MLP neurons of a small language model. Each row is named by its layer, matrix (gate and up: input weights) and neuron, and shows model dimensions 80-143. Each number is 200 + 20 x the weight over its row's rms, rounded and kept within 0 to 999. A neuron's up and down rows have the sign that makes its largest values positive.
A block is one neuron, or neurons of one layer that tend to fire together. After each block is what it responds to, as a language model described it from the Wikipedia text at the highest values.

L4.gate450,193,192,201,173,196,211,202,203,176,230,184,167,189,164,240,208,210,181,189,187,201,198,178,226,201,223,205,227,215,186,185,183,177,206,191,229,207,180,175,214,202,187,188,210,152,199,201,210,202,183,213,209,153,193,202,187,208,188,226,191,195,196,211,203
L4.up450,229,183,213,186,184,205,233,215,242,206,189,183,208,210,211,181,232,183,181,162,170,172,203,222,222,198,194,236,158,185,208,219,206,222,201,222,197,228,181,181,210,194,202,176,209,225,227,189,177,188,224,210,182,185,215,195,178,186,168,209,184,192,184,237
Description: Field names that open a "- Field:" infobox line (Died, Relatives, Release), pipe separators in Wikipedia table headers, and occasional word-piece fragments (l-ice-nsing, dev-ice).

L6.gate113,193,203,221,188,211,199,230,202,210,169,208,168,190,210,200,213,248,193,219,202,189,235,197,217,225,215,152,188,178,150,178,200,187,193,202,158,174,218,158,188,206,177,191,175,186,183,219,198,172,181,190,170,209,204,175,238,202,176,184,196,219,242,191,198
L6.up113,204,191,200,200,201,182,203,186,237,166,176,208,227,178,197,182,209,190,183,209,222,207,186,220,200,200,166,202,191,212,205,200,191,212,199,181,195,203,209,187,192,201,188,177,209,189,172,205,194,188,198,176,186,180,187,168,190,185,211,211,182,203,195,198
L6.gate194,187,202,203,192,207,216,179,207,202,212,224,228,193,196,222,192,221,211,186,221,213,201,216,199,207,220,155,220,212,212,206,196,210,217,233,200,189,178,176,227,198,181,201,212,176,196,231,185,208,216,212,208,216,183,169,222,166,193,186,178,214,175,190,218
L6.up194,188,202,212,191,186,270,245,167,201,198,185,190,185,208,244,182,211,198,181,183,204,184,159,203,199,196,193,215,206,191,192,243,217,202,205,233,234,218,245,180,175,184,203,180,189,199,195,192,172,190,197,182,213,193,188,194,226,206,199,192,193,207,203,199
L6.gate343,194,198,202,167,176,203,169,182,207,199,174,221,154,213,210,230,191,213,227,216,168,207,175,211,178,220,225,167,189,182,157,211,231,187,187,187,192,207,210,190,180,223,201,188,186,198,167,170,213,183,177,218,228,161,205,202,225,218,207,210,219,206,186,211
L6.up343,180,217,223,189,220,237,217,172,224,183,197,194,181,241,219,215,226,198,153,207,182,232,185,183,182,217,211,214,170,181,208,175,168,188,227,178,209,177,165,219,183,198,185,203,199,198,206,222,210,188,199,178,177,213,215,172,197,211,229,190,196,224,193,210
L6.gate344,238,170,210,233,198,199,189,187,145,173,210,200,237,205,202,190,246,182,203,225,211,191,207,217,171,209,202,209,227,156,213,195,200,185,231,167,194,200,171,210,202,213,182,201,229,233,201,160,217,179,199,199,156,185,204,188,189,190,196,228,190,174,215,211
L6.up344,237,196,168,208,215,179,222,160,162,166,230,199,215,208,178,197,209,195,207,192,176,176,173,214,191,155,178,223,186,180,181,184,171,163,208,198,181,209,198,202,197,205,167,205,231,225,225,210,206,218,144,205,204,213,180,191,196,194,188,195,207,172,211,174
Description: Column header words and row-start pipes in Wikipedia tables (Pld, Votes, Position, the "|" before "---"), plus "density" in census prose.

L5.gate58,205,206,198,189,205,202,214,228,164,189,213,182,213,202,224,216,230,227,187,173,178,183,205,208,223,209,201,196,207,192,219,217,220,223,207,193,195,200,222,176,205,233,200,245,202,200,185,172,186,204,174,156,198,207,198,201,204,199,214,227,185,179,221,190
L5.up58,196,224,210,178,212,190,186,204,196,197,204,168,185,229,198,221,212,192,198,192,187,188,218,232,211,226,228,215,201,207,187,191,223,202,228,222,209,234,216,237,208,191,155,194,215,185,188,161,193,228,186,189,180,167,186,197,187,260,193,186,235,182,209,188
L5.gate90,164,205,212,183,166,220,158,206,207,204,223,208,201,185,215,219,201,189,175,192,224,236,228,217,174,219,228,158,217,169,182,183,206,168,190,199,178,219,197,215,228,195,207,202,184,229,177,162,230,206,179,200,202,198,224,199,202,196,165,198,248,203,190,202
L5.up90,167,202,222,201,200,222,221,228,195,191,185,217,213,174,178,161,219,185,186,206,200,141,229,196,175,194,204,216,236,173,209,218,161,205,193,218,169,254,236,206,212,213,200,200,196,195,185,181,168,210,187,154,211,208,208,197,177,174,193,228,173,185,185,166
L5.gate147,165,198,202,205,223,198,142,229,185,207,223,178,199,214,211,168,219,214,190,213,194,251,215,210,243,187,197,212,176,195,203,210,170,190,197,190,190,195,168,145,180,180,227,173,184,180,210,171,208,176,209,209,180,153,196,211,197,161,190,210,221,201,189,159
L5.up147,211,228,204,206,190,213,232,194,205,200,199,233,203,194,211,187,213,217,183,207,214,223,202,212,184,196,183,185,193,189,207,227,187,223,201,184,206,209,204,219,195,161,179,200,203,182,200,208,208,218,242,189,214,188,178,242,207,202,200,172,169,168,188,197
L5.gate155,186,187,216,166,216,196,219,213,207,201,189,218,204,189,205,183,215,237,161,231,234,181,212,186,212,204,199,189,172,195,246,247,217,181,229,160,209,191,177,206,189,198,203,187,182,199,194,219,187,205,159,222,192,201,184,203,193,179,192,178,229,209,179,199
L5.up155,165,195,179,218,247,184,214,206,197,192,190,216,212,236,202,227,207,183,179,182,199,180,230,203,223,186,190,212,174,167,203,184,203,257,230,209,188,191,158,201,194,218,228,200,181,235,192,229,206,195,200,180,194,220,204,194,137,205,198,214,209,168,163,221
L5.gate162,188,197,179,195,191,175,205,185,184,231,213,204,197,208,223,171,215,179,166,179,198,196,215,201,174,198,212,183,216,191,199,190,183,194,202,241,198,192,200,181,170,204,181,173,168,155,195,188,194,230,188,210,163,220,184,183,191,168,214,212,219,191,206,186
L5.up162,207,197,166,173,197,266,194,226,210,202,205,189,208,163,210,165,180,174,193,192,179,178,205,175,191,213,190,171,228,179,193,159,230,198,185,181,179,195,210,207,179,199,182,165,197,234,226,202,208,207,201,208,198,161,198,233,199,194,201,207,183,183,220,185
L5.gate186,167,177,205,182,173,169,173,187,172,206,200,195,204,214,225,180,236,192,199,194,209,190,199,186,223,188,191,182,174,181,175,199,181,203,189,173,187,199,227,161,189,203,228,198,183,184,183,214,186,167,167,194,185,192,193,215,171,215,195,221,229,197,176,190
L5.up186,240,243,185,214,178,190,235,211,180,214,234,208,198,242,188,193,186,211,191,180,157,194,216,169,202,209,200,178,219,181,206,183,212,214,199,191,183,155,202,156,194,190,195,183,177,219,188,222,227,187,191,182,208,180,204,199,174,199,203,210,176,210,169,204
L5.gate295,209,192,160,186,233,172,209,190,215,229,203,200,203,161,233,200,176,235,215,203,194,194,225,196,238,235,211,168,209,181,205,184,209,174,223,259,216,198,201,201,194,192,213,172,178,175,173,215,182,213,177,195,178,177,201,176,205,214,210,179,226,180,192,213
L5.up295,234,221,179,167,171,221,205,213,202,222,225,203,195,247,200,176,222,212,225,191,166,198,209,212,214,202,211,186,209,196,206,198,178,173,169,231,193,195,208,210,189,211,222,209,192,252,199,206,196,178,201,229,193,235,223,214,228,219,172,193,193,183,202,192
L5.gate311,217,189,231,168,173,220,180,187,200,220,217,193,181,204,166,165,188,209,234,202,188,216,184,176,203,203,192,200,226,202,191,195,220,209,192,208,224,181,231,216,216,195,172,220,197,210,193,206,213,179,227,169,180,200,184,179,193,206,217,201,195,213,216,218
L5.up311,163,220,215,184,184,203,180,223,205,240,223,220,189,228,200,177,241,153,212,189,236,214,173,209,210,191,185,221,199,196,195,215,183,159,187,212,179,137,236,225,219,197,200,183,202,199,187,213,228,211,214,193,184,188,203,181,220,215,180,154,175,222,199,227
L5.gate338,210,225,249,166,215,209,203,200,198,150,233,176,202,185,203,213,212,217,187,222,186,223,199,241,187,193,188,179,195,150,220,226,202,181,190,207,220,193,193,164,231,188,194,175,227,187,200,215,169,214,199,229,205,159,196,200,174,197,210,188,210,176,209,222
L5.up338,178,199,186,197,209,211,223,206,207,234,236,156,186,223,220,193,224,210,156,185,192,183,182,225,219,204,194,175,215,178,206,231,173,209,212,205,227,172,239,157,220,156,236,182,219,178,203,228,171,174,188,208,201,198,173,223,160,215,200,193,228,231,173,184
L5.gate368,166,197,222,211,222,227,190,206,219,201,229,236,196,205,188,232,203,195,169,196,202,175,193,246,214,203,186,201,176,175,218,206,197,195,207,167,195,214,183,195,189,182,205,200,209,230,229,200,169,221,154,208,185,178,218,225,200,206,172,202,193,198,185,212
L5.up368,179,231,203,158,188,204,181,186,151,194,207,217,165,212,152,204,201,248,178,214,224,196,213,201,207,187,209,180,169,150,215,224,211,206,217,198,204,198,196,187,177,216,208,212,196,219,167,185,222,193,180,206,176,215,216,209,199,196,197,207,219,200,213,165
L5.gate410,205,189,211,210,223,196,186,172,208,245,196,198,167,197,198,181,229,188,206,199,196,181,185,217,205,206,205,159,220,184,208,194,208,175,214,209,186,181,164,212,215,211,196,187,205,213,188,171,191,128,181,225,175,188,197,192,191,174,235,199,234,205,210,208
L5.up410,157,177,174,204,186,216,148,192,184,224,241,205,226,184,205,198,195,188,230,177,176,229,211,160,230,189,188,203,225,200,201,204,181,170,212,187,181,195,224,176,143,203,215,187,214,193,182,220,207,186,224,190,192,198,189,195,175,225,209,218,225,211,211,180
L5.gate427,186,199,202,197,194,216,207,157,228,171,228,214,228,202,182,198,209,197,201,215,191,202,164,173,206,228,173,194,225,221,203,176,163,202,200,219,188,186,222,213,215,173,208,192,231,234,201,225,226,183,195,194,173,175,206,205,156,206,220,189,197,221,192,177
L5.up427,200,200,173,188,208,182,185,187,196,247,186,195,181,194,210,185,188,180,179,182,187,205,174,218,200,198,193,195,225,198,224,195,224,202,212,230,212,181,217,183,205,180,221,149,193,178,246,174,219,161,222,195,187,210,188,197,233,204,233,150,197,231,203,203
L5.gate448,201,186,193,198,212,209,193,197,220,192,157,201,219,187,183,231,205,197,143,182,180,219,198,164,192,203,189,220,218,201,197,172,202,205,198,165,191,175,210,224,254,185,177,250,174,187,199,232,185,202,170,202,163,184,208,203,210,212,218,202,219,218,197,175
L5.up448,198,207,233,224,197,217,167,161,184,193,149,168,193,202,172,201,221,212,178,252,168,212,214,200,213,225,179,195,201,161,178,188,189,200,195,228,216,207,218,214,207,210,191,233,194,197,203,228,195,209,236,217,207,201,220,222,178,207,209,189,216,203,203,203
L5.gate556,188,199,179,198,194,205,186,171,226,214,229,207,187,186,207,174,189,184,198,178,218,221,181,201,236,206,231,190,177,213,189,168,191,186,243,185,181,158,200,198,188,167,211,176,166,204,185,185,205,249,211,181,147,200,203,178,205,228,208,229,180,205,207,210
L5.up556,232,201,190,197,216,213,179,213,214,209,193,209,234,187,218,193,228,182,164,161,223,169,180,175,218,216,195,207,214,167,205,213,215,193,236,207,175,186,180,233,189,222,221,214,187,197,161,167,212,180,199,221,181,189,159,205,213,211,231,202,183,157,240,177
L5.gate575,177,267,194,233,213,196,187,178,183,203,183,202,158,196,221,202,207,185,199,211,198,222,186,192,203,191,191,199,211,196,217,168,194,198,188,201,205,213,213,185,217,182,179,190,215,229,215,235,237,219,193,203,231,219,184,214,206,177,190,218,200,198,224,187
L5.up575,181,225,204,162,218,192,179,203,206,182,209,205,195,190,142,181,233,203,198,217,183,213,190,190,189,208,215,175,180,191,210,205,193,189,213,190,169,188,208,243,223,199,170,192,168,189,183,197,228,225,200,194,188,199,166,181,233,214,207,203,177,193,237,207
L5.gate617,203,254,220,227,201,232,163,206,214,235,191,208,190,209,196,204,192,222,181,199,203,203,183,201,183,188,187,211,210,210,190,201,178,186,205,205,202,191,202,211,197,180,251,198,200,190,228,187,194,154,198,208,228,188,208,182,195,215,200,185,256,198,154,196
L5.up617,175,190,213,206,200,210,187,162,199,167,190,194,183,227,179,208,203,215,189,204,212,203,237,209,190,215,209,175,222,159,197,188,157,207,252,163,177,197,211,203,230,193,236,228,178,198,197,171,204,162,190,227,197,233,193,214,194,209,213,212,199,170,174,220
Description: Structural markup in wiki-formatted lists and tables, mainly table cell bars and the third = of subsection headings, e.g. ==Filmography== then ===Film===.

L6.gate38,204,209,179,199,181,199,192,221,186,217,214,189,176,170,214,218,192,232,233,214,232,178,173,209,204,224,209,207,230,207,196,192,190,231,184,227,203,177,197,236,160,229,215,197,175,186,169,172,209,183,180,212,230,195,213,214,172,197,223,212,185,176,210,199
L6.up38,183,209,193,182,201,204,200,159,171,190,203,210,171,201,210,186,231,233,162,218,177,185,187,185,199,212,228,222,230,205,200,207,202,219,181,190,209,199,210,192,215,199,155,185,225,160,160,195,224,211,217,214,201,202,166,211,204,181,210,223,234,162,193,198
L6.gate361,176,245,179,209,222,189,156,190,208,211,208,197,223,170,244,232,219,204,215,199,192,194,190,193,194,190,197,196,199,207,197,144,201,193,190,193,189,209,215,195,189,189,224,172,195,167,177,194,201,181,178,209,177,192,172,202,249,205,206,190,225,187,193,200
L6.up361,201,211,182,213,176,177,233,183,207,183,199,199,206,186,186,200,209,205,191,216,197,183,163,205,230,231,192,182,166,147,198,213,225,224,251,223,199,205,201,248,187,184,157,206,200,186,183,180,204,154,192,177,199,206,194,200,199,209,215,175,212,194,197,216
L6.gate547,202,215,208,231,174,197,215,207,243,208,227,197,186,214,212,214,224,184,196,189,202,211,199,221,199,236,173,222,197,226,187,175,240,185,199,212,219,167,200,195,185,162,183,207,149,236,182,186,217,222,235,198,216,216,227,212,190,200,175,208,184,174,176,182
L6.up547,210,210,214,213,183,182,151,173,205,190,205,205,206,204,203,185,215,176,234,189,205,173,181,183,191,208,231,237,181,225,171,206,196,223,186,212,167,204,211,203,225,182,197,249,261,172,172,209,181,210,224,190,234,200,184,215,186,185,196,217,173,212,177,191
L6.gate608,223,215,186,221,206,221,154,184,215,196,183,205,203,174,233,200,191,239,244,170,194,170,201,233,215,216,188,192,193,204,203,187,215,209,185,213,226,193,188,182,211,176,187,204,188,209,190,186,199,208,201,180,202,216,201,217,189,203,200,245,208,182,250,202
L6.up608,177,193,195,214,191,207,197,245,199,201,222,208,179,197,187,172,170,200,190,198,202,187,223,177,206,184,219,194,215,186,181,187,194,228,224,231,212,200,173,192,228,177,198,197,205,212,182,210,227,220,200,189,165,186,239,239,176,248,167,178,201,196,200,201
Description: Punctuation that closes one field and opens the next, mostly table pipes after dates, section-heading equals signs, and quote marks opening citations such as wrote, "…

L4.gate426,198,194,214,189,231,186,177,204,210,177,168,213,177,168,203,192,208,211,213,203,177,216,187,205,170,197,178,194,194,170,193,185,204,181,179,193,193,222,197,227,195,178,209,161,174,174,186,192,185,203,219,202,215,197,189,180,211,190,204,166,209,182,213,211
L4.up426,179,199,189,187,150,208,185,192,168,168,180,172,170,230,194,200,224,207,207,222,189,186,213,242,176,205,224,184,162,164,239,236,201,203,225,213,169,204,187,204,198,207,183,195,164,225,216,179,166,171,211,208,205,210,199,186,226,153,195,184,201,195,177,197
Description: The last "=" of the opening equals-sign run in wiki section headings, just before the title word, as in ===' Reception or ==' Music; stray mid-word tokens occasionally.

L5.gate55,229,185,197,217,161,192,205,204,205,184,193,235,198,203,211,159,196,194,224,197,182,187,212,170,195,200,177,195,209,188,208,203,210,203,160,225,201,209,228,185,224,219,174,223,219,183,203,194,204,201,227,226,199,187,237,222,214,194,172,169,173,196,201,167
L5.up55,201,219,218,206,204,166,191,193,201,182,196,198,197,250,224,189,178,206,215,174,202,173,201,176,213,224,193,190,192,196,175,211,213,224,205,196,223,216,168,216,184,190,207,198,194,208,186,229,255,173,173,193,202,211,230,211,144,173,187,226,196,184,217,195
L5.gate104,181,171,192,215,161,171,204,211,188,198,199,213,243,221,195,172,194,208,213,201,174,216,197,255,174,222,200,173,202,180,183,226,164,219,202,207,193,202,173,171,167,185,192,211,203,181,217,164,209,186,183,184,222,165,212,196,190,190,189,213,227,179,166,206
L5.up104,178,216,170,187,214,174,230,210,207,167,211,210,189,197,202,173,244,192,220,228,174,173,212,211,162,215,194,205,193,193,195,209,170,229,219,188,181,237,178,217,218,229,169,188,172,175,217,219,185,206,216,206,195,179,227,207,204,193,217,190,166,226,209,223
L5.gate133,225,210,192,211,201,221,200,219,210,209,184,208,214,253,186,205,218,211,172,195,155,236,206,189,171,195,227,189,216,218,216,207,183,182,174,192,246,209,208,244,231,199,212,254,215,190,159,200,182,188,215,178,202,174,221,161,204,200,219,212,177,204,199,210
L5.up133,183,207,176,185,223,160,184,194,201,219,204,221,209,196,209,184,220,198,195,181,200,230,178,185,214,203,225,203,209,240,231,201,193,208,169,210,188,205,229,221,192,217,197,195,185,179,163,224,189,221,201,207,175,208,187,186,198,175,223,215,192,183,208,142
L5.gate196,217,183,211,173,178,184,213,217,207,203,190,188,195,204,168,200,180,169,227,203,192,265,225,212,192,188,189,205,214,206,173,217,170,185,191,187,206,188,159,193,211,218,208,211,164,188,231,175,223,208,186,223,211,183,200,193,177,169,206,187,172,173,217,159
L5.up196,214,197,197,208,199,162,211,168,202,190,212,176,162,157,199,206,180,189,216,218,185,185,185,199,224,207,204,199,176,184,179,182,195,236,188,203,192,227,210,209,212,188,216,194,184,181,179,189,208,204,196,170,239,229,191,200,207,192,217,174,156,178,187,176
L5.gate219,205,226,226,193,188,217,165,193,233,202,199,200,189,223,206,168,208,183,194,187,220,172,222,155,188,220,201,189,202,226,186,209,203,186,212,185,200,181,191,201,222,225,197,179,197,203,176,196,205,220,190,221,194,203,189,232,175,207,199,258,205,202,221,200
L5.up219,209,237,202,198,203,205,185,177,216,207,208,192,197,198,202,212,224,218,184,172,175,246,227,196,156,203,206,192,224,233,240,180,179,187,174,206,226,183,193,195,203,189,192,226,200,194,217,223,223,214,216,179,175,194,157,209,201,226,200,202,212,203,218,195
L5.gate240,237,190,255,202,170,183,213,220,209,185,187,188,175,185,214,183,173,200,182,176,241,203,197,210,232,183,190,192,196,183,184,186,171,192,193,229,195,194,195,236,199,183,186,235,187,220,192,200,177,222,179,221,188,209,233,213,227,191,223,202,178,197,200,207
L5.up240,189,211,224,230,213,203,193,226,206,176,192,160,213,205,221,206,200,201,191,202,215,242,190,225,226,201,178,168,141,167,175,203,205,207,200,176,191,210,204,214,199,178,218,182,207,187,198,170,188,198,178,192,184,166,215,181,200,225,204,202,181,216,221,196
L5.gate279,185,199,214,192,186,222,219,220,198,220,210,199,204,203,182,183,214,236,209,184,187,205,204,200,168,215,224,200,231,228,200,194,169,182,155,163,216,180,259,172,173,191,214,185,192,186,201,186,188,196,223,188,188,190,190,216,226,227,186,189,178,216,166,210
L5.up279,196,207,199,174,224,192,202,194,236,207,208,175,203,231,182,202,206,210,199,162,188,198,220,208,197,230,196,200,243,206,214,182,182,207,214,142,202,195,224,219,214,186,184,201,204,211,230,227,205,174,181,203,197,200,230,197,209,200,169,206,218,188,221,192
L5.gate297,211,214,219,188,199,156,166,196,214,185,231,210,178,199,221,192,207,217,190,214,169,215,201,234,198,210,198,201,217,201,179,188,200,195,219,182,210,216,209,191,170,185,217,230,179,186,193,215,192,198,210,180,205,234,219,190,194,221,204,226,215,203,220,185
L5.up297,198,205,227,189,209,182,248,217,214,212,230,192,206,205,215,178,212,179,192,202,197,182,220,181,172,229,221,186,205,230,185,196,213,193,220,184,220,206,210,254,195,183,198,192,191,212,191,208,237,202,211,174,197,181,181,192,198,222,182,199,188,218,215,175
L5.gate355,187,195,195,205,185,223,206,210,202,186,214,188,144,186,212,201,185,178,196,189,203,233,190,234,184,218,194,218,211,195,234,219,194,206,198,197,194,167,201,212,201,201,213,216,154,193,221,172,213,164,233,206,159,192,189,170,214,169,202,220,187,185,187,184
L5.up355,167,159,197,174,212,209,217,205,251,203,177,200,188,222,240,171,206,197,202,178,187,206,201,183,195,220,209,210,204,198,183,200,185,200,210,192,212,190,174,233,213,143,229,190,195,173,193,206,200,159,222,198,194,187,243,181,216,183,201,228,195,236,199,207
L5.gate394,194,189,268,189,189,201,171,211,191,220,220,171,168,207,187,186,175,175,205,205,213,199,201,217,195,219,199,195,222,187,217,240,176,191,185,237,180,205,170,187,178,216,215,165,197,225,219,207,207,181,191,208,174,225,202,194,189,205,182,205,213,181,176,171
L5.up394,175,168,182,209,195,174,238,211,170,201,193,177,206,212,206,187,187,175,232,205,214,196,221,190,174,181,201,180,232,222,251,219,216,172,214,162,202,206,212,248,171,184,187,206,218,177,236,198,200,203,155,221,157,231,178,193,207,190,193,218,179,212,228,173
L5.gate459,201,199,187,177,177,202,207,170,227,182,169,172,164,201,177,170,240,211,180,215,160,237,197,235,197,205,210,193,203,210,228,197,185,203,219,174,202,170,201,233,184,199,221,213,225,191,222,206,227,170,216,198,183,205,196,175,202,192,211,221,205,220,193,175
L5.up459,197,194,201,188,186,162,175,216,187,179,219,179,187,192,162,202,167,202,222,213,195,160,194,194,192,222,207,182,216,220,163,190,207,238,226,222,184,213,194,214,213,194,247,196,189,176,190,243,226,192,183,184,179,200,208,221,194,180,178,202,205,176,241,189
L5.gate480,215,180,183,211,171,213,180,215,208,231,177,192,167,199,212,215,206,209,198,187,186,227,214,180,193,194,189,220,213,187,221,199,191,213,182,150,193,208,233,237,156,181,202,174,203,193,166,180,212,221,231,254,209,156,193,160,234,200,179,189,197,185,238,199
L5.up480,227,215,211,148,193,223,147,229,195,193,199,205,191,180,182,211,236,154,197,208,191,213,196,210,208,188,195,211,246,203,211,213,181,218,227,204,160,224,202,174,208,183,220,206,196,205,222,208,176,189,219,216,231,166,205,196,208,223,191,191,156,215,219,185
L5.gate495,219,233,216,161,202,192,156,202,194,199,196,183,198,198,236,172,179,170,202,228,211,203,192,208,184,198,256,181,215,191,205,211,202,221,197,187,207,196,199,217,189,188,200,216,194,222,202,244,207,225,214,179,221,181,208,208,200,173,208,191,210,210,207,169
L5.up495,172,210,167,205,242,191,184,219,180,204,154,189,187,183,238,206,206,207,241,195,203,206,204,198,204,235,195,201,205,249,188,213,225,206,160,212,200,210,224,219,221,212,193,234,186,199,185,214,198,198,190,214,206,193,197,178,209,197,242,178,189,168,194,193
L5.gate519,170,188,216,162,188,205,199,193,194,225,210,221,191,176,183,243,187,153,186,234,160,236,230,209,182,197,212,177,192,180,203,225,169,193,223,192,164,154,232,179,191,204,215,216,215,174,205,186,204,162,205,177,172,196,188,170,199,180,183,211,192,168,201,176
L5.up519,178,180,215,163,238,226,201,217,167,170,194,191,218,164,189,188,209,167,174,198,214,189,194,196,217,207,198,205,192,204,194,205,210,250,207,229,167,209,227,176,180,202,215,180,178,193,189,235,217,168,207,190,207,161,208,227,178,195,201,188,203,214,186,214
L5.gate523,207,132,201,203,185,209,190,207,200,201,198,214,160,206,197,190,196,151,178,186,203,200,220,201,192,202,202,185,192,239,246,214,161,198,186,221,200,166,208,192,216,183,216,168,176,171,180,190,191,197,193,195,187,199,217,193,222,187,202,186,205,206,218,164
L5.up523,205,185,212,177,212,219,178,217,198,228,190,206,189,223,229,200,208,150,159,157,176,206,199,205,176,212,184,177,204,221,192,227,182,235,200,221,229,202,230,199,214,160,222,225,186,189,194,227,192,177,184,184,202,220,240,163,177,203,178,185,189,184,235,176
L5.gate595,209,176,196,165,225,177,146,181,187,213,197,199,212,181,195,205,220,173,214,213,184,198,170,216,215,219,189,183,222,190,166,182,189,192,218,233,225,168,202,186,180,214,195,221,202,199,211,179,199,212,259,197,184,196,202,171,203,196,177,197,221,239,175,161
L5.up595,165,189,183,181,267,214,204,211,203,233,216,184,166,220,203,200,186,211,210,189,219,181,225,183,173,187,218,205,181,192,208,211,177,214,192,214,200,199,163,218,216,217,203,196,205,196,228,194,197,223,215,197,197,181,221,198,202,249,174,228,181,171,246,174
Description: Field names opening infobox lines, table headers and article-title breaks, such as Born and Release after a dash, table-cell headers like Pts, Title and Mean, and the line break after a title.